{"vocab_size": 512, "norm_eps": 1e-05, "rope_base": 10000.0, "init_std_qkv": 0.0603, "init_std_down": 0.0, "optimizer": "muon_variant", "beta1": 0.93, "lr_head": 0.00723, "schedule": "wsd", "final_lr_fraction": 0.0, "batch_tokens": 32768, "seq_len": 512, "doc_mask": false, "steps": 8024, "dataset": "wikipedia_en"}
MLP neurons of a small language model. Each row is named by its layer, matrix (down: output weights) and neuron, and shows model dimensions 16-111. Each number is 128 + 32 x the weight over its row's rms, rounded and kept within 0 to 255. A neuron's up and down rows have the sign that makes its largest values positive.
After each neuron's rows, "fires before" lists the tokens most often just after its 100 highest values on Wikipedia text that the model never trained on.

L7.down440 [164 125 115 160 146  85 136 110 158 141  62 103 137 113 140 137 135 184  76 129 129  95 177 129  22 128 126 106 103 114 146 134 140 167 126 134  86  93 148 136 151 142 168 123  69  97  80  90  84 162  92  91 153 172 187 144 171  90 150 127 125 138 144 154 152 128  84  94 183  98  87 164 119 101  63 147 120 118  70 144 155 131 110  83 163 100 140 102 134 107 116 164 166 123 146 142]
fires before: "2", "1", "p"

L12.down67 [124 204 148 116 120 133  90 118 130 132 150 160 127 134 152  93 158 137 200 143 123 121  92 119 176 114 128 103 105  77 129 111 148 119 133 144  37 190  87 137 103 171  54 118 110  73 168 106 117 101 130  94 152 124 100  45 112 109 135 110 115 171 136  65 195 112 142 153 112 165 149 185 112 157 153 116 114 131 153 131 166  98  90 186 166 118 110 150 153 149  89 182 187 114 166 113]
fires before: "ed", "b", "es", "u", "d", "ing"

L9.down112 [142 157 116 119 193 141  89 145  85 154  99 127 225 114 163 125 174  97  85 153 141 138 131 135 142 126 136 121  88 141 132 134 116 125  98 184  90  83 101 112 113  98  73 144 100 132 167 142  97  88 128 159 170 172 184  97  65  90  76  79  82  54  82 162 178 116 129 120 161 153 132  55 151 175 110 105 114 162 119 186 128 172 143 116 135 157 130  77 164 113 117 175  70 130  93 110]
fires before: "e", "ing", "es", "ed", "en"

L8.down381 [ 67  91 225 132  90  75 112  85 124  85 104 138 103 144 145  68 171 127  89  91 146 129 180 128 118 109 117 131 127 144 167 152 166 146 137  59 173  89 141  62 100  63 164 148  75 116 199 188 167 179 139 120 121 145 156 176 175 138 132 137 166 130 140 158 162 125 133 102  99 113 153 134 131 119 109 196  68 150  96  79 142 112 143  95 117 139 107 125 146  92  98 136 132 110 106 132]
fires before: "e", "en", "y", "k", " "

L12.down200 [166 152 173 186 187 104 103 159 162 101 118 127  85 173 149 103 180 123 107 118 168 150  92  70 163 118 143  89 134 125 144 129  78  74 162 167  90 134 127 120 135 114 181 125 155  72 129 116  61 102  87 100 137 130 103 103 134 145 122 132 152 174 134  81 160  71 174 109 200 134 127 142 106 126  69 157 116 139 126  84 152 130 136 153 167  77 130 219 175 172 127 128 150 136 106 109]
fires before: "n", "ion", "ing"

L7.down131 [131  98 128 166 106  91 147 146 133  70 139  78  80 109  93 141 161 114 143 152  96 172 215  90 139  96 127  35 141  93 146 117 163 122 105 174 119 144  89 134 161 215 127 149 110 140  86 132 146 141 176 120 121 103 134 120  90 129 183 133 163 233 144 127  80 137 132 135 125  95 106 164 147 155  83 143  99 123 120 135 125  96  95 139 125 137 108 135 179 117 137 149 100  89 158 156]
fires before: "ld", "p", "m", "n", "g", "r"

L9.down140 [132 128 145 123 165 119 132 161 145 102 146 150 172 119 111  55 130 143 109 114  91  99 130  86  98 194 135 147 118 158 154 106 169  79 165 178 125 120  89 204 123 158 171 193  96  93 143 137  83 126 144 131 116 136  80 102 154 108 121 123 118 126 137 129 143 119 110 141 189 132 123 123 103 205  72  98  97 133 130  89 105 142 112 124 127 136 108 107 120 169 118 166 137  95 102 102]
fires before: "ed", "or", "is", "ic", "e", "ing"

L4.down22 [105 131 134 155  92 144  64  96 147  93 125  84 130  72 103 112 135 107 126 167 146 120 142 136 131 147 166  62 147 100 102 125 138  73 117 133 134  95 165 130 173 133 106 128  80 116 124 171  69 126 151 137 112 132 125 139 122 125 135 156 110 144 190 150 115 157 128 157 171  90  99 111 142 131 139 189 173 137 124 126 135 200 116 128 162 161 197 179 146  91 121 110 119 156 121  94]
fires before: "\n", "ed", "\n\n", " the"

L7.down288 [146 170 128 121 110 137 134 108 113  55 124 164 113 136 121 110 119 131  54 186 145 113 120 111 160 117 163 123 162 160 184 114 173 104 127 180 122 126  96  78 131 160 147 140  55 171 131 146 151 104 122 175 156 180 189 110 122 106 107  60 145 120  75  87 146 106 169 177 126 114 146 131 122 194 137 129  95 158 100 182 141 107 151 103 111 102 125 163 119  79 101 129 116 131 162  55]
fires before: "d", "s", "ing", "e", "ent", "v"

L7.down200 [151 183  93 127 128 131 127 150 143 142  85 104 135 161 134 154  91 149 131 124 118 108 173  91 105 156 169 135 103 152 105 105  91 104 106 112  47 124 192 109 154 107 160 146 123 117 119 132 108 131 150 101 172 133 128 167 105 153 111  95 124 155 191 127 185 106 148 100  72 108 179 140 122  97  77 127  91 180  99 173 140 134 115 108 138  94 148 164 102  88 106  94 103 167 116  99]
fires before: " (", "2", " ", "1", "4", "0"

L8.down413 [200 157 127 140 118 110 163 175 116 151  84 119 129 154 116 135 164 156 119  66 121 122 165 107 107 161 113 162 104 159 118 114 140 174  97 112 134 150 123 108  95  88  96 132 149 137 128 129 111  93 158 135 170  91  98 119 105  77 117  94 151 101 124 103 158 129 157 150 124  89 167  59 183 132  32 127 103 120 116 106 139 102 115 123  99 106 148 152  83 146 152  99 188 140  92 126]
fires before: "ment", "\n\n", " The", " He", " A", " I"

L4.down438 [146 160 134 133 177 144 139 135  94  85 153 159  90  96 140 188 148 103 132 112 101 106 173 116 133  90  93  36  86 166  95 111  77 117 139 126 170 139  95 159 140 186 100 123 108 140 114 145 107 126 124 122 197 100 125 147 114 152 140 146 115 205  88 144  64 155 125 162 144 123 151 149 103 109 102 140 136 144 152  84 157 136 156 153 106 151 124 135  90 151  86 141  84 101 135 129]
fires before: "r", "ur", "er", "t", "n", "c"

L7.down12 [121 131 159 152 149 118 152 108  88 183 137  20 125  81 125 166 103  85 129 128 119 165 156 109 141 169 124 154  90 176 157  46 137 155 112 156 100 106 138 119 148  85 161 134 145 171 136 118 119  80  92 116 163 126 159 127 119 130 128 121 122 150 135 146 148  80 143 108 151 100 104 155 126 154 137  91 142 133 123 116  94  94 128  81 102 144 178 131 147 103  67 177 148 141 121 153]
fires before: "ic", "t", "en", "er", "ric", "e"

L8.down183 [111 137 139 110 158 137 136 114  96 133 130 150 146 166 184 134 117 147 138 104 191 159 166 110 150 168 114 165 182  94 129 166 173  90 150  60  67  77 117 169  93 125 150 179 151 118 186 109  94 103 159  91 141 165 146  97 119 108  95  88  93 127 139 125 155 132 122  94 200  93  86 125  72 158  95 164 200 130  96  71 106 133 110  98  85 172 157 177 138 134 176 134 115  88 128 135]
fires before: "ard", "n", "-", "f", "a"

L10.down440 [204 117 136  91 146 199 167  76  96  88 125 146 188 104  81 161 132  88 104 176 159  81 105 145 163 113 123 120  75 139 126 132  94 170 150  88  91 106 147 163 132 114 112 159 120 141 132 152 169 143 121 167 156 120  86 129 132 127 127 128 121  58 165 128 205 105 116 128  89 135  94  84  79 102 148 122 123 147 100 122 105 144 107 100 156 134 105  80 186 132 117 161 141  88  90 142]
fires before: "n", "is", "N", "g", "ou"

L12.down228 [ 99  95 142 175 134 104 117 112 107 137 184 139  97 147  68 143 139 101 133  69 142 170 100 108  81 144  78 104 136  46 135 113 131  83 137 149  64 155  86 134 105 135 140 178 106 216 149 110 131 183  96 135 116 146 149 144  97  78  93 205 227 127 101 101 145 147 114 127 159  84 133 144 155 144 144 129 106 174 197 102  82 138 136 115  99 121  53 118 144 155 121 135 127  91 143 111]
fires before: "e", "ber", "es", "er", "le"

L4.down137 [145 145  94 134 147 141  77 146  73 193  60 176 105 130  83 146 162 120  96 113 151 183 140  88  55 126 113 159  95 122 122  94 155 138 169 148 115 146 164 152  58  89  78 135 137 160 175 158 116 154 135 150 109 102 155  89 106  92 149 123 154 104 129  97 146 133 187 112 169 143 177 114 121  90 119 134 183  98 163 134  95  78 136  90 120 179  93 156 124 126 157  96 147  72  70 145]
fires before: "\n\n", " The", " H", " A", " In", "=="

L5.down84 [ 46 104 147 179 126  93 141 103  85  77 140 116 133 174 127 111 166  79  98 143 175  92 122 109 154 109 193 140 141 120 143 135 134 130 111 197 124 122 139 136 102  93 122 129 173  67 127 131 142 142 133 130 140 175 136  72 119 149 116  99 149 166 172 137 102 127 200  65 159 165 146 139 129 133 136 132  53 141 121 125 109 127  75  97 149  88 153 133 112 104 138 129 178  98 176 117]
fires before: "her", "n", "e", "c"

L4.down279 [186  99 128  96 148 133 160 160 152 122  84 127 114 177 153 135  83 114 186 128 116 137  92 114 112 121  70 162  67 143  85 144 137 108 101 123 149 125 149  95 128 142 131  94 123 161 132 127  67 118 150 145 135 126 102  73  98 144 101 161 148 164 172 153 208 139 136  76 130 111  80 120 116 114 107 105  52 183 178 173 114 125 124 155 141 138  96 135  91 128  97 116 149 115 167 134]
fires before: "\n\n", " He", " The", " A", " S"

L5.down344 [174 164 127 127 118 129 150 100 128 157 127 140 102  66 161  94 177 117 121 170 151  94 121 125 108 136 132 152 116 146 146 174 121 100 122  76 175 100  81 106 115  77  85 137 205 148 155 122 159 120 136 158 108 141 174  73 136 110 128 136  93  99 104  94 132  65 163 124 165 136 194 170  91  71 136 149 116 164 156 193 174  70 116 101 140 115 113 145 137 136 142 132 108 110 127  68]
fires before: "ers", " s", " "

L7.down98 [180 146 180 128 125 159 133 189 154  80 131 122  81 131 122 151 121 192 167 146 154 154 130 102 176 112 175 151 116 111  89 114 144 142 112 126  69 136  77 111 152 150 181  91 114 137 108 138 101  84 138 117 144  98 161 192 183 112  94  91 108 144 115 107 146 155 112 139 151  71 164 122 149  64  83 135 168 146 120  81 120 143 146 127  98 174 142 107 155 102 137 190 172 144  43 160]
fires before: "e", "en", "at", "ed", "es"

L4.down239 [160  75 139  94 136 154 180 143 164 130  94 133 200 159  81 116 129 149 131 141 114 142 208 126 160 115 129  95 171 116  95 130 142 121  84 141  86 108 129  56  90 154 172 157 174 121 126 118 133 150  94  75 156 106  57 132 108 123 129  86 133 151 106 124 147 139 119 203  52  85 104 115  77 140 135 120 129 158 174 108 155 138  84 138 144 176  80 125 160 135 164 102 159  94  63 124]
fires before: "-", "==", "S", "B", "M"

L4.down414 [186 165 115  94 179 178 154 122 200 134 113 173  81 172 144 138 103 126 100 106  88  57 117 154  82 132 112 134  85 184 122 141 147 167 128  95 206 102  97 106 103 100 142 122 145 134 102 123 128 198 128  82 102 129 122 133 109 168 116 177 152 132 175 197 149 153 110 115 104  93 106  87 135 124  75 127  83 117 159 130 115  49 110 153 117 129 123  93 120 148 140  77 171 155 138 132]
fires before: "\n", "\n\n"

L8.down124 [184 121 104 165 143 140 163 150 181  86  87 231 112 187 143  77 136 123 169 131 114 146 141 117 118 132  75 130 138 128 134 121 127 170 146  93 150 123  75  92  88 153 105 101 100 100 120 126 110  66 135 102 108 114 166  95 163 186  54 149 104 152 149 112 156 146 186  94 126 124 105  88 162 118  67 168 123  92 148 125 146  65 143 151 100 127 193 125  96 131 141  52 142  71 161 117]
fires before: "\n\n", " The", " He", " A", " In", " O"

L5.down225 [133 200 108 131 103 136 119 145 178 106  99 109 147  95 130 112 118 103 132  73 143 107 163 115 134 147 152 129  93 158 151  17 182  84 131 152 142 169 111 140 100 126 127  73 112 114  78 104 119 105 155 123 158 146 144 109 134 111  66 116 128 130 131 108 110 172 117  62 191 116 136 136 167 141 133 112 102 119  68 171 145 138 131 139  70  93 157 112 119  78 133 121 139 127 184 125]
fires before: "ip", "ct", "it", "y", "un", "ol"

L11.down319 [156 154 134 124  77 174  90 132 118 112 136  91 149 152 162 170 152 129  81 110 147 166 107  82  95  69 157 107 142 137 156 168 140  97 154  79 103 149 160  73  51  98 115  94  96 151 126  96  72 127 116 105 168 130 160 202 109 110  78  98 133 123 168  87 193 112 146 135 128 142 122 143 144 157 136 180 136 188 174 163 119 117 157 141 116 106 103 130 123 105 133 128 108 171 104 137]
fires before: "y", "ies"

L10.down214 [105 111 134 162 117  65 103 165 193  83 137 145 124 116  87 107 137 177 147 116 121 114  61 142 125 103 101 172 182 138 142 113 109 107 136 152 159 160  99  96 169 128 148 173 118 151  87 109 117 114 115 145 164 117 207 175 134 135  98 137 173 119 186 157 180 127 124 153  75  80 106 101 166 149 168  44 109  81 203 138 120  97 136 196 188 105  75 167 116 122 166 113 118 131 108 163]
fires before: "o", "ou", "on", "ay", "ork", "ill"

L8.down11 [181  76 120 126 118 123 128 132 123 111 150 131 150 109 147  86 141 107 118 159 160 100 128 120 164 130 136 127 172 126 194 127  57 108 211  77 132 104 129 122 112 104 114 160  86 162 116 121 151 123 119 112 131 128 151 130 128 119 148 115  92 149 117  97 156 141 120 146 159 173 179 143 133 129 144 117 110 157 108 185 102 124 117  47 118 108 111 133 104 113 169 148 184 109  96  69]
fires before: "l", " "

L12.down384 [147 108  70 121 126 157  82 116  85 149 147 135 168 140  81 128 168 172 124 151  93 147 122 155 131 165 120  80 112  55  99 110 102  95 107 165  83 146 171 121 142 153 136 167 106 140 143 108 189 175 195  75 110  95 138 115 127 121 117 164 130 121 194  85 153 137 144 159  92 175 159 108 164 111 166 157 123 158 126 136 127 127 111 158 197 126 140 164 136  72 148 105 102 111 106  66]
fires before: "s", "u", "ed", "ing", " the", "ur"

L8.down196 [121 115 176 173  72  99 126 112  87  97 152 191 148 122 154  89  99 112 166 102  75  80 110 160  94 116 143 108 124 175  92 101 169 152 128 128 132 131 114 173 160 156 101 119 103 103 158 171 141 108 128  96  84 118 199  89  91 153 119 125 171 124 168 143  90 143 158 117 116 151 121 151 167 130 171 165 131 129 108 114 154 107  90 114 175  76  75 148 151 133 113 130 103  54  95  89]
fires before: " the", "s", " ", " his", " with", "ed"

L5.down372 [ 99  99  84 158 117 136 138 139 166 128  78 189 139 113 132 150 147 119 102  92 121 174 158 105 107 106 134 123 180 152  98 153  98 167 127  95 164 126 173 171  88 135 123  95 174  96 154 127 116  83 129  80 136  60  98 149  78 167 165 113 122  90  91 134 209 105 143 183 118 150 112 115 149 191 162  82  94 151  70  99 113 154  36  98 129 198 135 150 119  90 168 151  99 157 152 100]
fires before: " ", "ber", "t"

L11.down206 [ 39 132 155 112 143 172 120  69 129 131  87 177 144 104 144  73 165 122 183 113 137 206 142 112 123  91  77 106 112 134  88 153  91 114 102  88 211 147 153 108 147 157 159 122 142  40 125  90 134 102 172  97 143 116  61 140 133 151 117 116 123 107 120  93 124 124 170 102 161 165 162 140 159  94 172 132 100  63  74 134 185  90 125 152 121 114 146 130 116 130 122  82 188 182 105  56]
fires before: "re", "ld", "t", "f", "al", " are"

L10.down125 [157 149  78 178 142 116 181 189 142  79 160 155 124 126 138 121 231 133 102 168  62 100 113 133 136  81 138  97 140  88  66 125 107 144 107 142 125 125 155 154 136 103 140 117 125 139 110  89 123 150 155  81 161 173 148  67 150 118 165 102 137 175 103 154 120 125  79 115 141 153  94 118 153  95 162  89 156 167 161  57 100 148 161  52 154 123 111 145  77  89 130 149 136 104 121 118]
fires before: "t", "ed", " he", "id", " s"

L12.down314 [ 88 124 148 169 100 153 126  75 154  69  84  82 123 112  89 143 186 153 187 142 193 113 162 151 129 133 121  91 158 144 158 122 150 136 133  80 145 174 112 101  74  86 147 161 168 112 140 120 143 159 117 135  78 106 115 131 145 128 177 184  91 166 120 200 152 147 148 141 168 124 165 145  80 107 119 135 200  81 107  57 104 140 154 137 155 131 171 110 141 133 138 173 125  68 158 139]
fires before: "ar", "t", "es", "ation", "n", "at"

L4.down264 [ 90 154 110 139 103 118  60 204 135 118 105  91 149  83 179 112 127 101 131 154  98  42 169 110  79 145 155 210 166 120 177 118 149 122 141  72  93 103  84  96 141 102 167 168 122 156 176 137 108  36 122 129 149 124 193 143 109 178 145 131 127  79 165 150 175 105 185 132 116 159 104 100 133 122 138 106 120 125 154  93  93 120 119 116  64 147 150  94 148 114  90  74 102 125 115 144]
fires before: "ter", "ore", "e", "i", "er"

L2.down364 [134 155 114 138 120  91 114  89  73 131 114  87 193  83 118 111 191 104 181 111 165 126 208  92 115 110  96 131  67 194 132 133 136 166 126  84 179 135 105 104 141 148 150 167 135 108 131 113 185 145 131  78 136  89 155 112 164 158 158 175 124 117 148  66 196 165 135 139 121 103 116 174 167 120 120 139 115 151 135  93 131 108 161  81 136 169 141 169 166 133 114 120 162 120 120 123]
fires before: "al", "e", "k", "es", "ial", "t"

L7.down27 [170 127 127 152 143 133 191 159 116 103 116 147 150 147 133 130 186 119 164 114 125 142 162  73 167  87 111 157 199  86 142 120 163 131 169  90  87  84 101  78 104 181 136 142 129 129  96 117 128 113 118 154 138  98  70  72 107 126 125  89 185 127 160  77  84 166 157 121 111  70  95 171 144 175  74 140 160 158  72 101 197 132  74 151 149 140 125 120  65 134 124 106 102 104 174 184]
fires before: "-"

L12.down327 [ 86 194 102 235 159  78 118 146  78 105 104 134 128 123 149  92 144 121 104  95 142 192 124 129 103 152 153 180 125 152  97 103 106  73 134 159 157 107 131 144  97 146  90 142 124 121 119 144 145 153 124 170 164 173 120 129 158 117 207 130 118 149 161 122 156  94 150 133 147 174 112 162 141  77 139 142 186  95 132  95 181 143 160  87 164 138 115 120 110 142 159 104 183 159  98  88]
fires before: "or", "t", "-", "an", "se", "er"

L11.down203 [156 159 104 151 160 109 164 133 143 200 128 122 115 106 136 148 158  63 130 140 176 127 134 103  81 150 106 174 167 160 119 137 159  97  58 161 150 148 172 121 116  88 131 135 133 135  65 139  91  61 151 131  92 129 172 117 116 126 173  87 125 102 189 136 183 123  80  80  96  93  81 114 124 135  93  95 141 156 116 156 168 135 172 145 205 158  65 137 134 116 120 132 125 113 134  95]
fires before: "d", "v", "s", "m", "am", "it"

L10.down8 [156 143 124 114 136  65  83 102  96  62  67 117 149 103 116 119 165 118 148 136 130 139 143 137 172 152  95 183 108 129  92 121 172 120 115 128 108 181 137 145  86 155  66 165 103  80 169  91 195 144 145 120 123 127  98 156  98 130 120 128 160 152 143 115  95  68 121 106 141 137 170  83 198 127 203 144 140 102 108 139 119 166 173  64 106 133  87 127 174 129 188 131 203  97 162  75]
fires before: "an", "t", "se", "g", "x", "he"

L8.down1 [128 145 121 124 160  87 140 184 107  99 110 113 104  97  88 151 153  75 129 123 119 150 123 132 103  73 124 132 102 103 131 174 191 152  54  71  98 105 142 112 124 126  88 115 169 149 153 133 107 180  92  66  83 113 128 102  94 126 156  89  73 121  94 188 125 142 174 197 176 164  93  68 115 100 153 186 104 145 176 117  87 168 101 101 129 106 138 141  88 101 195 145 110 113 151 173]
fires before: "e", "ed", "t", "em", "if", "am"

L4.down442 [ 97 111 144 114 137  62  92 187 103 147 153 138 191 140 139 167 100 133 148  95 145 154 159  75 117 144 116  99 155 164 131 112 157  87 128  74  67 122 184 149 156 137  88  73 141 123 125 163 115 138 103  86 159 141  94 160 184  96 136 128 122  90  72 194 127 100 105 185 133 141 125 119 170 136  95 105 124 107  72 181 136 171 109 103 116 115 121 127 106  79 151 113 134 104 152 119]
fires before: "m", "ver", "al", "ot"

L2.down108 [136 148 203 171 122 146 158 190 128 145 186  51 147 163 133  99 108  93  91 121 128  68 142 150 114  90 118 169 149 143 124 190  96 134 160 153 131 128  81 150  85  70 105 153  94 116 133 115 113  44 170 117 145 109 128 171 128 141 164 148 148 141 109  97 124  60 137 133 149 160 144 148 130 119 112 148 145 122 151 146 118 122 209 130  69 132  86 108  87 123  61  54 160 125 175  97]
fires before: "e", "i", "l", "u", " be"

L7.down364 [174 147 202 132 143 168 110  73  81 134  88 107 134 133  91 150 194 102 180 126 169  48 144 218  61  97 118 128 184 123 124 113 141 148 201  94 117  83  93 118 183 125 135 122  94  92 128 119 133 174 115 117 160 134 100  91 118 107 101  59 148  90 147 122 124 160 123 117 128 128  97 170 182 164 133 132 116 152 128 127 107 122 154 121 124 128 129 124 139 126  99 158 132 111  95 146]
fires before: " ", "\n"

L12.down15 [113 128 164 109  82 157 130 103  72 136 133 207 203  83 123 121  37  96  69  74 138  87 179  83  64 194 124 112 196  99 109 108 122 131 145 115 148 139  97 120 112 150 132 152  92 143 154 122 162 167 134 151 124 142  79 135 110 128  96 138 188 150 180 150 111  99  82 146 128 142 115 141 131 151 210 166 149 132 156 112 155  78  87 115  80  97 107 131 112  70 135 112 133 117  97 106]
fires before: " the", "t", " ", " wh", " a", " on"

L10.down334 [135 171  82 104 121 155 165 163 144 103 175 126  83  99 134 120 167 141 129 135 168 137  80  99 111  77 118 112 115 144 103 175 172  94 105 164 121 155 143 122  55 142 123 154 140 165 153 179  96 110  82 161  63 119 141 144 128 172 159  94 108  91 150 120 116 124 194 148 116 207 118 148 126 108 138 121 151 145 151 103 149 151 112 152 105 115 119 103 100 179 125 118 107 178  82 108]
fires before: "ion", "t", "e", "ed"

L10.down408 [163 182 133 116 136 146  81 105 101 143  73 148 100 142 182 171 129 139 130 147 158 155 164 137 170  94  89 130  88 124 136  37 125 137 132  78 107 113 125 105  92 174 128 119 119 116  76 136 128 142 161 152 128 164 160 109 153 138 113 133 150 150 135 132 140 190 193 171 117 125 128 154 147 179 123 114 171 134  86 149 124 118 116  49  86  69 137 170 116  95 127 147 192 122 104 115]
fires before: "ing", "ed", "9", "es", " of", "e"

L8.down377 [126 148 191 155 115 107  89 173 155 116  99 129 112 106 125 119  92 165 112 151 141 124 130 170 128 117 179 157 156 166 114 145 100 119  44 117 137 127 117 127 111  97  97 133 128 159 111 161 102 197 178 106  69 122  89  86  68 134  89 113 161 156 145 160 119 106 218  94 138 149 156 135 183 107 132 138 116  82 113 142 170 132  82  71 166 102  84 105  96 130 175 113 112 107 124 161]
fires before: "e", "ar", "t", "and", "ies"

L2.down376 [ 76 126 117 158  96  82 137  89 148 177 116  58 155 140 141 143 147  77 170 109 155 145 116 144 122 140 126 151 124 121 106  70 187  87 111 143 129 148  92  95  95 141 132 111 103 121 108 139 109  92 132 140 129 208 139 106 139 168  81 138 153 120 199 148 163 129 131 174 110  69 124 132 148  80 136 137  92 189 110 102  75  50 168 179 136  90 104 122 177 131 186 152 139 130 121 143]
fires before: "d", "al", "b", "s", "ical", "l"

L4.down136 [159 156 110 102 108 156 137 189 220 167  74 164 155 149 162  91 137  90 148  76 143  89  90 151 164 137 128 154 122 125 191 126 160 115 120 111 183  51 153 105  90 172 133 123 137 124 103 114  81 112 107  97 140 102 109 124  91 129 133 132 187 148 109  37 125 123 153 186 154  78 153  94 127 123 148  95 157 168  90 124  87 102 140 176 107  95 186 200 133 182 125 149 152  90  98  54]
fires before: "v", "as", "ing", "f", "w", "g"

L11.down173 [165 125 121 132 121 123 150 130  66  97 188  61 149 110 138 171  98  81 102  70 171 194  89 110 159 110 179 103 126 152  98 147 129 117 132 164 129 104  97 117 170  72 201 108 119 130 131 128 142 205 113 154 176 151 119 172  99 152 104  89 129 127 113  65 123  92 118 145 190 174 118 150 126 148 129 171 124 129 133 130  27  91 116 125 112 125 139 128 103 123 128 145 184 169 174 151]
fires before: "y", "ry", " ", "ur", ":"

L7.down205 [105 170 141 127 129 118  73 123 125 113 123  92 115  82  83 189 112 116 179 128 130  94 131 113  77 116 151 178 145 138 154 118 136 195 148 134 153  43 116 144 180 121 112 116 100 131 157  76 123  87 116  90 208 123  97 147 122 127  91 117  82  53 170 143 114 120 156 153 138 154 163 170 137  78 126 133 104 114  87 102 132 105 156 110 129 105 149 156 154 131 172 129 136 130 103 111]
fires before: "on", "le", "ter", "er", "y", "e"

L7.down153 [119 149 127 135 157 171 197 137 147 131 113 135 163 120  82 156 143  86 157 116 142 140 132 162 100 134 119 174 179 128  86 123 104 118 122  74 103  87  92 123 150 124  68  87  75  68 127 100 107 116 163 171 177  98 166 174 136 125 163  72 136 122 158 126 164 108 153 107 113 156 108 204 148 142 140 136 166 116  84 138  93 133  51 140 118 125 110 135 115 109 130 179 119 125 172 134]
fires before: " "

L5.down418 [109 138 117 139 165 108  71 108 142 140 175 126 127 101 141 229 110 125 153  86  82  96 131 112  91 149 105 148 190 124 122 118 158 124 100 146 125 182 106 152 152  75  84 106 110  90  99  96 140 136 121 138 221 117 127 149 148  48 110 181 168 121 117 114 157 162 106  64 133 102 119  99  81 119 130 129 119 142  87  91 137 164 152 134 108  93 186 168 167 114 105 102 137 104 120 174]
fires before: "y", "m", "ip", "le", "d"

L5.down124 [136 137 180 124  89 167 143 160  90  63 170 127  65  67 147 163 142 114 114  73 197 142 156 136 166 154 180 125 138 114 114 104 198  92 162  66  77  81 137 124 161 129 103  97 135 131 122 134  96  92 124 125 171 145 113 117 152  91  85  64 102 182 114 120 135 122 113 151 166 152 155 115 186 131  70 122 192 112 112 173 137 117 144 106 106 104 148  84 152  86 179 170 174  82  99 182]
fires before: "at", "en", "x", "y", "er", "g"

L10.down44 [195 169 138 127 140  43 161 113 160  98 111 142 136 155 116 164 245 191 155  85 151 143 115 109 152 126 172 138 149  99 155 133 114  67 123 172  92 182 186 104  74 160  85 111 133  71 117 102 136 109 180  91 116 105 121 122 151 163  92 104 168 161  94 115 131 119 164  84  81  79 142 158 146 115 157 164 168 132 116 133 124 110 134 113  99 135 142 145 128 109 110 189 147 116 119 114]
fires before: "an", "u", "as", "or", "ing"

L12.down376 [ 90 157 171 125 135 145 142 152 117 133 126  77 136 165 114  94 106  91 132 115 117 106 107 143 105 132 111 182 125  68 105 141 106 143 137 125  97  89  85 140 138 113 143 162 114 181 133 149 153 107 113 109 113  97 133  89 127 169 117  88 105 189 130 113 104 106 192 173 128 113 132 123 130  90 165 108  97 104 123 106 105 139 127 159 137 171 126  42 107  93 142 142 119 161 151 100]
fires before: "r", "i", "er", "u", "it", "ri"

L9.down194 [106 146 102 173  92 114 126 122 101 122 145 130 107 141 168 101 118 131 154 113 151 134 113 101  77 139 142 122 186 153 103  58 113 192 181 115 103 169  75 119 105 166 112 118 172 150  76 186 151 130 169  76 129 120 130 137 110 101 150 103 194 128 168 114 117 100 137 126 102  79 111 166 144 154 198 105 146 141 147 110 106 119  77 140 136 109 176 161 136 125  47 135 131 107  93  69]
fires before: " the", " ", " his"

L2.down185 [118 137 127 115 154 154 126 174 121 177 148 161 140 134 120 102 132 138 120  86 164 118  18 106  94 118  91 155 128 151  87 159 137  55 117 144  94 177 133  87  79 172 170 152 174 120 173 124 107 131 131 208 128 136 131 113 141 101  57 150 126 132 133 103 178 152 133 109 148 180 119 149 175  91 195 104 156 128 110 112 142  99 107  96  64 101 116 105 135 101 177 120 114 103 195 150]
fires before: "e", "ed", "y", "er", "el", "on"